MLP neurons of a small language model. Each row is named by its layer, matrix (up: input weights) and neuron, and shows model dimensions 112-239. Each number is 128 + 24 x the weight over its row's rms, rounded and kept within 0 to 255. Numbers have three digits each.
Before each neuron's rows, "fires in" lists the words (lower case) most often at its 100 highest values on Wikipedia text that the model never trained on.

fires in: "have", "her", "has", "are", "she"
L5.up62:133174146116106134131137128173117120136119137155091135147130107159163158125120114091115120089098155141143128119098097138128109149132159133132116159115153116122115077115129136140114123112137110124139146141112130153134145161109145112118139159107116078117120123172131161092138123142150130156119153092128148129119157158140089101171176054112117111124172108077155114098163150088105127157175

fires in: "for"
L7.up854:134099129131137124084152122114140161093141173179134131121127206124169150136100157123125119112130106118176078146112167104095161117116118135100196106104169091153109084128123112132151154137130167155138133124157128171112159093100129123145088114107117138137125120109168173143096161122098173149104161117122150150124131177151157172117131122173149100139076153109169146154120122147134157110143

fires in: "and", "an", "the"
L4.up1196:172104110133094143155148149145144099136148105128154149101144133176131121170167103141165097119131105119158119135146122064152095155120135141111133134141119197171110133127072105103161128145073110121114141131137154112124164069118125142109132154153125133139152177164142128107126129146127118126123139128105121101107168085139104160107125115140146154141131095157131161149140132139104118106198

fires in: "use", "is", "are", "need", "ability"
L4.up567:136122153143092123161093110123129123101125136112139143097106140125163128129135120136126104087090103098144109146084128069137115124124125136126105148157098154075106141115109103142184118112143167151103086126116070155146136120111141128078152098186110152110107096131150071119079128159114145099129132121137126157130147145148203133112143088140103125106150123132129124113111100114143126152136

fires in: "to"
L4.up314:130135132140134184103124103121112109126112130107148118122114135159127109129117135108121120120148112163188121162097102158051138169129149112117132130142116090140106089100106145109152168184131161120131175132107133147151127137125149142140121145142123119125162120072139133082128106147160158117142132110141136140158127108089121154144099153153116139096139130118120110139115150116139135141138

fires in: "for", "suffered", "winning"
L8.up687:130184119165146146092137131135148102129179154145097154102078115111154156133105179157147120136138156081123146161114115079087193108083133119134089154140115115147133091120154087128122109146145135141130123125150140157143124095088117119112146102109123109126154179102142109143117113130094175148133147095121142117131210154166111116107130137132174140118125134124100110130098138143135084124122

fires in: "and"
L7.up712:107103127144134129115124093103106149138103106106113146106139117115132095179118143096151111177116135116141101103145180159159143141090147121150149188115153146142089121110133143146125096150112092073137144142160141143125111143113122115165122142113136098088114123145141078127146108114124122097131092127125146102141169099130119125128136115089098145113144104152124166105124178122154140160139

fires in: "this", "the", "a"
L5.up1519:128124118125085106143103152144125120124158115133141096143112115106098126153095167130152137122121159106117152093082118134161095101115110169114096130156119132129145154138127110110111126158059105106119108109150151154143100146098121173107136116129126135132115101130121113124103146114072191138087126109067089117140143108092115141107139136119123123140129112093159161129135174138110142142163

fires in: "but", "and", "so", "as"
L4.up1494:129152179153155103124103159153162134122149086166159144135156143145092122181144103147100096076110145176136107115130174140121137089120121119119132125137113096126065110144108124130132103085086148149106159123173116114164117178126145126125153122103118111112101153101141136090105140098103115139143076129159120143133099126123105124145164076114107119093163121113136118144106110187100154100111

fires in: "with", "by", "to", "under"
L7.up1064:101171090142126153148171125112080134130112138103108131127157107127127129146150091133166126137124110131149151146122163149128129122142130130061130107111132131170122116083120118101126148106105154103144096084111112153134090086119112154091115112101123157100111154138124104140117092173134114131123132088181132109149154137087124140110103163118096108149103134140141109133108144133140138125137

fires in: "of"
L4.up1218:136106105121137104108121158101145105143153140168142148098175134112156132160127123166087173153121115158108176128134199133155121124135123126122162171130133094103107128144157084064140130142145142127120138096100123114098133105153154157122127137128133137149097090168105139125121115138161096108120157157112155147151138108070131118104126146099127137114125128144071199107147170120133147134174

fires in: "for", "of"
L7.up333:137138096126141106124104117080116148107144114124123157129123096096137099192156136146119127134127159133193141156145120128153109098125161121140158134204106128123098120112156117117163156153171124088127147164125155089095101083155143158136121131090126140071149155142176105139143146129135175167136145145149115125149132145130103137166104168118121139111089122162161160127131136128116141137127

fires in: "on", "microbesonline"
L5.up275:108100152131101151097137116100167129153157134108141127128123125112140117137122119147136123125128163162139143159133140167104120114132074125165146116182122174120131100160097101114103132120132162164162117151114138173118121156212090137168130145144165129126113129096070076093146133133108103122140140133089108134119127117116119143126103113106112147135109138126128151126109104137123129077127

fires in: "as", "and", "until"
L7.up1458:182106113142119106148131107148141141095129117110177124134117159040157146129097107112118094135103138131136123104098136084103119145119092160143100113112140160125103120139110089111133112131146076123144096139146121095159116164130141154153148139167131139139152163102089164117102088160145130117141129131149133130110148131155128127109174093111160142117172089114126128129115154137116142107093

fires in: "on", "at", "during", "after", "for", "was"
L7.up1418:123120152120157117131174095167176077147122137117110140146111136148114171144143146125174116115150154146096086148118157123074112105108143132114135111166139155143109092153130123136124149128168142118145174097117139125097089085080089109134159116158117138138102127144160099077145128130136122137121123116088093127147165140114130128118104138127125110116100082156172116125137153089113198129101

fires in: "in", "to", "his", "for"
L8.up559:126110161168140176160126071117143096141155085163115082138119134113121124167101102110148103123143084118133156145124108112085112127098119111125143159172132100122073140117058071132148127112139113143136125141161140131140147143142135124102106119149165097171078154120120102149118118144122132146129088120133138139163153119174157147144114136121139105106132132110128100156138126130099092152126

fires in: "to", "for", "in", "and"
L4.up1324:171133116142151121143090123163107148134095125121137135103109124112116110176113110170157113118139123115155140098163100087144137133142123115129159084146101123142100091105169142125125110148124111095125148125188148128111137090135150173152173115140144119119115125147177109077105156164114137140106087141142104131130122145100147116140100163135115177136154128124110174121135120140143151127152

fires in: "and", "two", "he", "then", "well"
L5.up445:116142082151100156149131097145160166135107119157159193074119100135087101159089136094119101121118175103127141124124135133124133164100149124117108110105116147125133114166116121106110132134088094148137139111135134128076123143142106113135105142088105154100123149135134146138109122121134102107108154126134164131065099156110086125148129133143128155117118113136134151179125129105130105125187

fires in: "to"
L8.up834:172152193104137133120126094073143101153126128128116115134136182137131151152116117131140138112129161114130136112111140119150139106112100136106133156169089130172134119181102136071164112138129130099112155116125093107143095140115109145112143141104108102137135130114122122094099083107147158104123113112180195134161116135158106109100088128144134180141114145130105110085097127143132142128133

fires in: "to", "of", "on", "in", "and", "has"
L7.up101:086130106182144118153143155137097151097139142141159148117124101155125150119154127133125159128117129130115154086154112138128117113092154083100117109147150144121123115123133119119129166106122093110100120145141136118136091118110137199101162138094112145098106096139081176091107166124155142100097137143127137160129111145117133094142106138155116091156120151110120101125135130127145171152111

fires in: "is", "on", "as", "was", "in", "into"
L5.up1084:125091091136098149137132128152183141103170091114111182115122152116052117120142126114130162101167166129140102114127143105112135124156169149145149164119132167122108154145122140124128118134146171084161107155112115157078132100140167129132106043109121122119113132156129117104143137151140113156157118121161144111117118125120090118149125169118151145122143109114136136149142152094139128138114

fires in: "he", "was", "which", "is", "been"
L7.up220:109133087105152139128178170116153165176128124150140172122128111126075132136104147128128068089086152098112151111146128100100115148103130124132089096112122102124139094102128071097124144161094074114145142141139145130141113170087112140161113136150098120175129110122123138120135107166125097135142151092192112120119127139101154135113119165136134118128144157112139103099147158115143104148131

fires in: "on"
L7.up173:112095084171106139134151135146148149092121144153155146152110155118119110125102164121152137151102159124138095129093114096117124103110165148122139115142121105133131173148087135200130108121162136125148130141133157170112099141163123124094170160160145094075156100125134108128128127156151077095106083127085081124087143120130131158146106119116130169099136116100151150144113143159118118126122

fires in: "the", "animator", "geir"
L5.up145:141129109171188154083116097106115141153150100144138158131098143153090140123165138109115120148148144124159139138166126127140136113176084164152134172151091102118169103128120101104115132127107144080099130093137127109077120159078147106105097152142100092083164100116129135087089141089182119128137112144121117149063121189108144129130152141114112196140121163140132104158169152130164176158119

fires in: "to", "through", "from", "in"
L4.up1437:134143082118112161124137089125112118172111133144132104095123134111142118132090126128108151138170088104129133160141109120161135147136144131126129136133126089137120119156132115148127123113105169127134081107139167155109123142151153147142169102163154113125090156159154098089148157113162126094100112098108122140070102153184136159156160111110142148132106139131117134109115147137138119160114

fires in: "s", "their", "its", "his", "the", "by"
L5.up160:108112161132112160177086127144122142143114086137104138081109106131160129137094125141106126133137101099133105142136124073122118142069104108110130124103141145145096127138150106191095117124090117166133151149161166126130138159133140146154125121137126100131128122113110141129199129131159133145177146121058088150132147141131173121128124161098098143175106130125135129124118119129135091120138

fires in: "and", "its", "s"
L5.up180:136142188164127120151133135170184108200119087137119145155135092104131104115087104139095122155146138128135123112172130178174141122157109105098128128143173116133124107111160114083120146150122135133059108056113168142135126149133155127137082088122155094144120124116115144146130115138107170101084132155098091127121138084157142152137132119122157144133110103144162128118149117110156156120117

fires in: "the", "various", "different", "its"
L7.up707:101118138116146110193141113147136158116142132083138150110178120130148124130121124109157118156121119134158072107137151170156112174109112159126074162108135102111136140122144126103113161136158108165120133113105123144134110113116114159086131104129103119152092108122097097114161161139120129080095090133111114101084119128115086149106139136130167116114121143139130074129131109180125150123115

fires in: "of", "united", "u20"
L4.up311:140113149146139118129177113130114109153129083131135137160120124139164132125167154110119163122147138118154133150121135159118167130131127161116136124129179108130100101145092134118155119139115162139122128115121095127104109124119166146122124170133125135149110136144109119140101143169069133113162111139138140092139135116107139104126164110142148100147124107148165137129071145137148144103134

fires in: "a", "she"
L5.up1164:152140130141101138160141139162105124135132164091141154131147189102117100128120081106129129109128146139128132155093088156112131094159146140128116113130118159157097116112156105124134094109096102151127127099131150112130132122105167117152142142071153168149111111138137156128146180132103086170117151165130086101142133137138121120120136124104159127148143141117086143140134152108111136174159

fires in: "an", "animator", "another"
L8.up599:128116137118163148153139116080118119171153098115125146120098148129079113103147086130134155119140152098140123127130148148124100157141115112107129138120133150138133135138156095126119113086130107176140129113155166119133121157196144148143078096122138116128072151130142088105106142154170105129164117144104105159126150110125141100150131109123127171144119163183151115132148133096135139122179

fires in: "on", "of", "gymnastics", "accommodation"
L4.up1119:133134111108155169107137127099137146111137138096098131124139135128125116132141170141102112144090169105133142165154113149134108105099165074117164137155140131135150094134145106114132165106103122116140097132112112128101132132140160186141137120141156115131092070116062108121142146132059115139087103129081126117128111121115143145114117094126137149081160146128128126149128101100111129106132

fires in: "the", "on", "for", "their"
L7.up1261:134149091158167111145090126139101152103164139130126156136111120128118088139103092132154131113137109093142151161138117095117130108121155113081183144100120115119114102171138109146119114121137088164103121157120159106125147171151123145099118135181109131121124132132143082091145127171110129141093079125088137108086141132116142151117143112145134103148122150136138151151148098142135061116098

fires in: "of", "all"
L7.up795:124165161142155116126118128076166121144098109153156125148120153118090162142104106120151158080115106141146165103128129111149148095124090154105088140112126108146110132120101140139131139152149169128158140136144118140145102169111180150161144141137117139148114098091120158117095134157116150118114138150159113143143140157162146137142138137139123113122117092139141124112138163115126098130164

fires in: "in", "during", "w", "at"
L8.up1401:105100148148095135124151085172117101132153170100125130134117130116143108071139100164150122094149123118150148138102091094117153119122133165105116157123148140111132160105151122179145114132153144152124084108134138122128108128140133160138120127133156130177135119133122123114154134099102111105158134144103172120105126116162160130104135154163096118149151138127127130125146140154139118159166

fires in: "is", "was", "s", "has"
L7.up481:117113146115132103120099171097146122178143162101162154139128116127147111118102098135135111134169170167128113119136148159102088158122114110125115113141168140147142150121134153113147136116153175158132132105117168135110124117135100091151112110089132156138138126158122147104092131144147139141153155153136138167102151105148133109101145107120113103148091169096125118132168120157142126147141

fires in: "of", "all", "36"
L7.up61:105103153144146104136135163150145136121137136165119136145098098153114150137146121153138080124153149131093168141147136157144140106118140118120137155114143147189097142103148092178084121143137168142113119127131115133137131099121149132150120152104105129157122087131103113073145173155144120123151103108108138116118082130097155118128135159121099080124156089155144115143136128129136103168123

fires in: "after", "of", "by", "from", "before", "without"
L7.up1214:118129110098103141115146124115111105132134130106145109135110146115136112121121137151077114145154162140144143160154146110095115115122144178128133126135122159125110159130174124109142123114139130133139149103146174123140123153138170128138142077109165122123154116183164101163163164155140146098137157149142162104126101131129131135101149093117116143139166121147126109152122159127160101176139

fires in: "and", "s", "his"
L8.up170:177117127144128097134127162122148118128139122121118150154137129123146097141115127107114128118140131128157152110159158121138157147101142151127054128123132065184150070158130117167115113136116117133177144133157148179133182144112150094104133132115160153126125125139123110088115122116115115095144142116133126128113142141109136125099213140117137153174155107123139137128131172140117121139154

fires in: "he", "but", "who", "which", "and", "as"
L4.up65:119141132134129098117144171101117134114124147146138136123141135103141134119115118121165128123144118177181105138149114124119145123093158108121168146134136138128069134131165128089146115155083130125171106109166111162109124103104171150098117119138109127126141129139108150156153165099143109097134092115119093155112121119099121143108157140093130141124163115132152086105104114081137102109118

fires in: "to"
L4.up694:146110120094112114144148101132154162126108162134144142135127129143102154156110110108179134154130093142156150113175144101152152132120176142129123141145129136143129142165137177120165130186107133132128098108133102137096126130162119136178118092102142144146127120152104122099132131127145131147112087130130153140085112133132128105141144131115156175164145137118131113104124137095151172113092

fires in: "but", "however", "wide"
L4.up838:164124083144117120121179133108130182125116137158143127083160165119126146120100148092093136153104134162168081122115121124101144134146147147128129131118097071133116116156149121136135105104129173135148116117168149070116160096165119092127137129146127152185127101153104109098138116130120100124137136169162108160109117129088079152126161137118126129159150139165078104096085121142063146115141

fires in: "of", "in", "as"
L4.up379:117121145121098166129143110164108088105115134146128145128150122097144106118140110154158135128152150159116094119132134088113106138149137120172149124163119144110142123152114143127126112158139114109125065134153134135152162116123166111130102063129156121151121157079110154036165105116095122170113115125102117098137124106161142145085102151079108142123143156128101153141133124161161148127159

fires in: "of", "day"
L4.up181:162128083138088149131140089095148120139104152128090120140172146117126145187133111129161087166120109083139170177173135139107131129149158143156139083125094173123137131146136124114112149137097146113135085127135143085130107113126137127144125123109128137153086114125124131167103110132116040130144163140116117088092143105098157126145148086094182133132145122118098132115129136106074152121126

fires in: "in"
L7.up227:150122138111138125125110161135147076133100163111159115143114134096167104163126128162095138071135108130144121140134112137111143125126149131132105117156135138088131145125171148159120167112110124105161105128125168164085108130142136109134156140125150105130153118131124144117068132116130128091126121136094091129121122136155145152116164176107109182119125130090121133163139124174170098107148

fires in: "also", "has", "have", "is", "can", "he"
L5.up1558:120144116164124121108103181133141095186134153106129113087113134125113112120132106098130151137139139084138137118103141158135170119118115145133115126142157127109134101103135082105114086084112111166155158101159194096111132136100077103101153094139165111129129136155123151127135138117128137136125156138117129102121148139157151135140088137115122121106089156150097151119132127119117105126118

fires in: "been", "be", "would", "being"
L4.up440:129118126122093133159090149163155111134157146102124129125129112096095173165175088092161123145140136135136160151144180131115122131114125087098131111106119114107112158140137137126152146133144100124140128116113172095120120137049126138135145145120153088161142126162118117094144115118158135080101116110104130104114123131151116112160168121079150122175152144105131079079143097116098147105163

fires in: "of", "for", "in", "on", "world"
L4.up202:142121149141120132173127138128148116132145146147124126151165173089116095125100118159119151126091097122105162127122133179100124118080167148119143106126152131147161076140142147151118150120124108126111106157154100172152055159095138127186139147098153090103115101093144090130115109172088147104158114140162148127107180136136126149130116133117145120078124111087164087141093104110113173145102

fires in: "an", "played", "role", "plays", "as", "animator"
L4.up46:112145098147129157112078142147134137159124150117130112157123142130146126102102084095152112131122118089124146132132117110100098156167133118135108143136121108151163127144087119113120098148143111163090166101122136128108141129153151135118109104119161151135135098145170099124118156135099120090146131145148119152132101139151086118114113106135135148143112142144127147119095145089158102085154

fires in: "the", "peerage"
L5.up682:077115140157120117122115161114131098120160129100113147103173094146115167181106095089164147128157099115118120103137102113142093115080144109107117161128145123153147149116131181105116147098100082119142146112142106101120117111143110112103106155119116130139106115096091142116128118110130126165109139155123173136141136125105164152128173124138113117180168131132145138128133091132138133119137

fires in: "of", "world", "area", "series"
L4.up756:120176131112161133153108137072155096109076147099136124201106099132145160158146117148157164113104145125130108142156122116150132176101109175121143105112142135096158085138131157125123143150116099164119132150127114121138133153111160149154118128108120116116089128082143144125085147096099125106138097132154158136123141110122174119135108131174128154119141159121126119136151078170125183139108

fires in: "while", "and", "not", "from", "than"
L4.up551:142126102146110140137162107160100126085145115146141144110144159123072150149096121150117135149115106140141141161160167110139126125136163117110141143139106132163075106092116116142161164111117113094104147128120145123089119096147177144151144129132135101138100105115147082124123145140092105151146148138158138144115115115145102121147111136101118199148125121128142122144107143132157123122124

fires in: "which", "who", "where", "however", "but"
L4.up306:138131128115152129199125181105096132081140123169105118123139171097155141103104102085124167139131110202103152129128117131108150120125112099108141115113121169110120095138150095115105129122136148127150137046111114142081106123116151087123141116120151132099120123117114120144115149125116098164142141092147149167109120122134123141105131185118143109119105130123128127140123137131121122104151

fires in: "s", "a", "their", "its"
L5.up343:143109142113111144141111125149124127156159078118106142157134106132092083115109104144103136169152090097129130188128152132145118123121143124135107108170154129145116144159133139125093116123137164175128111163163116140150125155131132118169113104114108122118134165147094114106138129117155119106135111109127136163158090098116108133122151099136127166140130174105101136116081115114143095147166

fires in: "is", "be", "was", "in"
L7.up196:119091157177138113137107119113135142099093127128129133167096108101144117115110089127118127090114142157125111161123161096118135174087128120093148117139143131117120112084131119123151097146157153124140142097115112131130137176129158176138144112107089121125184140163123154066132142135147106128141119138100130132155159122137148115143136148143137139090114097103190133161147116117084113130094

fires in: "in", "to", "and"
L8.up1016:153116153172158147096144126172129104121139125093117096137112167128079144169102142124135132111141105144154162145117131113099182121128156094104108140136149170119157132078187123157150130100138138155125112094103163146141126131089179146108129171126141115123139131133169098117151158101112113091140145099095109111126136126127148112107142113162105111141076141124105131148172095115135122117121

fires in: "to", "and", "for", "with", "on"
L5.up808:155154149131117142111139165105093132112084158120120098112106115129130134172144131121152129131105132130079149097146112135134128130157140096141153097125119143148115121171084142135139101113136114084139142137124121171121122098136159157150144111140136203121115148138154134115121160138125126095134086121121139142173136156073123105105126179109132162135138132143094128159080174102107109149128

fires in: "are", "were", "was", "is"
L8.up1596:161145091125127124161092166123150148090141122114096130109102098111143129109134162114127133148125115154173105118124121132101168155119117118063149132145119102142107125138165133104128106095153115141132147137131115124089111096104103108095139092133195095127138129121117121119100112127142123105123123097116146108116126136162121120099194140137104156126115106069125101090113119148139146177147

fires in: "the"
L7.up676:086127164173154145148121119137164149129133111088155137090133090107146113119136105147106170111099153125111118132169111157144134132113158147168111146122116091116121116136097084152153149111117113029120144089117127140137080145114139128139181110167185148126128173150107123155121132176138143121133166133095121163153158119107124123070120120096118119162120162142128104098103088155132102132123

fires in: "a", "of"
L8.up847:107156124122081116128148117128109150136177129084079120120146149080127150103109137065126133110131124115167137168151125124169095111130150172171146155086102196119149121105126110135106102130167128135105118118119104101122135146119145093108130118117159131132132084149158076124122158127114130161067152124060148095141129146138094104111154158110115127086146119116108147098164135128085160150125

fires in: "of"
L4.up470:123150098102121121157178108085109131079083085143114131160168172123083124089173082087114132096120169136146127094160139093132089113138159128137123119143091172108126108133170144112136106123130139134127153154117129127179114097140111168152081125144099162147115093118107142138113111127083156164145142105143147097154136152097119158156127147099125127106160115175155133142104134158117153138149

fires in: "the", "he", "of", "they", "who", "that"
L5.up101:114135151139177106100161135179162102117139137112104131112142100136130148118128112073151138114163124114161176121078124137136098155124133136120132122112105110096108154131101106157155124093150112154135154125133146109126126148122135132139104156105123138154163133160127135151122143146069136106095108091147162133135129137148143152130143125091091156127139126142140135143124138125131124127108

fires in: "to", "of", "while", "be", "is", "being"
L5.up333:092098096151140188121098120152107125154116102098166095137106173145100139106163124127155142161135125132138184126100126103131118166133145113114149135134145116162094110098134127180124137162124138116088138139129135108097127135111151169081111135102120138126124143192155135131132134106165094125111110138132133136137145132106133109165101154121110159177163147171133088094105090140124128118098

fires in: "to", "of", "for", "not", "t"
L4.up1059:104137107139103120116144115076110107122114121135142092112140162133101123151120112129139138125161149118116144136118118091114151118151171107110135112154107090130106117104128121177208145115163157102127117145115154132107079127113182114103113087164099130119102146154179124165116167161117104099146111122141135134131122160106147145134170127131091166127137169145107124117079179155130141140146

fires in: "on", "n", "hot", "about"
L8.up314:097153054149132138165172110108120132191153106162174087136120149091094150175102107113097153118157116112091121128152116103175108090113118131137142128107182111146131145143092115172058135129150132111077133144159172145101129086097148103140148164122134119128161133122149170144089116136123120127110138152139110095130103163160122138113130100080124156121126134111103121151139133144172146132101

fires in: "the"
L7.up1158:136131134137114145127089166139173118127122141119120128100164154171173125100114088102152132181178115097159143134148167122139091151157140119149133138119202133131105136138104093120143135110126136096123166126132132134114148105105120111123135125137154139130139132181101120127145145148139161101084115079137147193121146114097162097110137124140128143140126174149104142115118123160119130116088

fires in: "and", "part", "to", "would"
L4.up816:090081172094182098136155107120155113106161153092146171102132156169123144135125096090150132126152143163130136115115140135148147139161099089115103126141073147124145111132119120089191148120087117110121118138123115180111097157134136112123112122133114096128131119178095096128091127132130158089159113099110121139127132110118154096113136179111138132136132156168106144104169115118190149141108

fires in: "in", "de", "would", "to", "of", "des"
L7.up1502:114135155150140138147051102112134090194147155126101136159134139161165133121123130160180147130104106151069168132103135103146115106140148114150131140154196129130112114135123141116113157122118113145108087089134096104118117118116157157115131152096176126172096121164154142106114127152152104137153120074142094119146092122140133151136155148122132129127136126093135135154122108125143149130161

fires in: "they", "who", "we", "kashipur"
L7.up651:091124178150177088157105137090131119099149121088135111151137146126104146080141127122105115140154115084135154135143122121145131067120128131133122120124109128104113109141126131153112144108138122158165116083134124139096115139094155141101043140102096137162117101100126107147130129159127156087117121089114164171109132137126098132137120141092115115165117105141072138091118114145170156101118

fires in: "to", "with", "on"
L4.up603:084151176152110114079131113138118132170141073120114153128120133087114112147148094159137152089096148106139102188147142092122160141148106141127150110132119151150181122136137156108118146085115130102104094104132120101124140152146142102161108150128094091103110090126170135084134118172102142097114135122170128147124115138144141130099143110117124124113137164145118126088115113118170156084128

fires in: "to", "in", "by", "code"
L4.up1173:093154158112130134173104126090114136128115100109107144145113134133116106130114092122133116112164139130134156122106126110095142132116119088110080123126163115132135155154170152102136166120127136132099106086130133105114106100138134151118134123092117079128120113129157144102103125095150112160117099138142125136094111106144124138131135128131120147101082119131088090119118135120136165120141

fires in: "on", "in", "yin", "amtrak"
L5.up27:076170187128101121124127129152116090149145111174141134119129140135120132161128113155093102135106134109144090141118097137135122105150141119119097151152115124128140134112115124125167104093091117159122153139126200122107171140176140154137158188189152111140130104158152154111095163113101136093111103128116127148124138099150145133138146143173101156109126071143102133154132143129117088133130

fires in: "in", "on", "by"
L8.up285:102163119110139145120140116173136157151163156142122136149121142118117092125106115114087111080141125153129106136171150089139171126165147100127136170142172120132093136142142109156159137127151117132156079127121143189092111129142146117129135127107149129101150127166146117124118118119121153085158122117099134112097126098139092107166142126084081142138136099104123148141160142125155104151118

fires in: "early", "october", "when", "before", "later", "december"
L5.up131:152144107083073147150112136172136171126166118146140146125127165114120128143153062140139091111120091125083117191089165108124142122134141106150152172141147132124109129128151114126137179093127116123140166101140145138120092117134124140127107078134117128089141083125139138123155134098134094087127134158105086098108118097102095163120128143134124124095136126138146176139127131116116096103152

fires in: "with", "after", "without", "despite"
L4.up1500:120137093126135151114183138150128100161150141131153153092117120139160122135135117174171122113157157122115116166151113149111129155116161114117124095100127132139152118148130118114141161129126108124115124149159130144134176151118148136100106113098092097141121161129137128096145133106134139137140097148103150132111081114135127127094063168105104139152095139102160163103110149127062138141179

fires in: "was", "is", "all", "this"
L4.up989:129163119143122131103111115148159148120165124111105155109132148119124177136113136109149115117084178097153124112102162144117135126145152147090135137121125130090080120127136109127081108124126120143135115095132118132130120120097115119056151121153146103173154073142101143145120138123108172116114169147092105123146157130151154215130089159109161116108106116123137145072119143150142133093128

fires in: "and", "of", "is", "help"
L7.up103:121148130161095135151111135162100128130138127135143135133108143144116088140161118123165130114135123125161145132166076131106133137087127148104144139106073127146121086140141126124149101111131117110139100130155202137113115129111121174127151132134121088175130102146111118114116154141143100129150136136124128127153141131110103124091141125118122114115137089117170124131161105147100106169140

fires in: "the", "of", "and", "a", "to", "as"
L5.up169:170096136119120081117091108128116082138148135123131176155138157096100149148127145101184136137177135102148126102139140127125103150138104135136146134092147145208141114120123127154098153122129094122145171122162126140131111118116135160157106141149131129139088123081139130144115138120144081154140139171153119130112166178115146154100184129141153179151146127102083164155098184082140146112111

fires in: "her", "their", "s"
L5.up1158:135175157152136165153160152126169124155095160086123128123111091084144082143154093121114094088108146116077141110122073154132113144111120134087142106143148123158156078142075149089118186173136144114157156110130150161132137125117139116111168139139140123092065153161149136096108106131160135126124144151150118116133129165150119110152193079092137124125129126117095122163123124142136163123137

fires in: "which", "who", "the", "of", "he"
L4.up1434:111176146137152112102103177155092123117120092144138117151149123161117146137156112125124111146075181130122127142102094130142126117200113149114131139168119111107115124121150093131125147141132115122133119171150136130150162129102149115113112153113110122144139093149153153141119148140146130092122114128110113106141149134117137134160115134097125130159134133098127097130184165142148138132133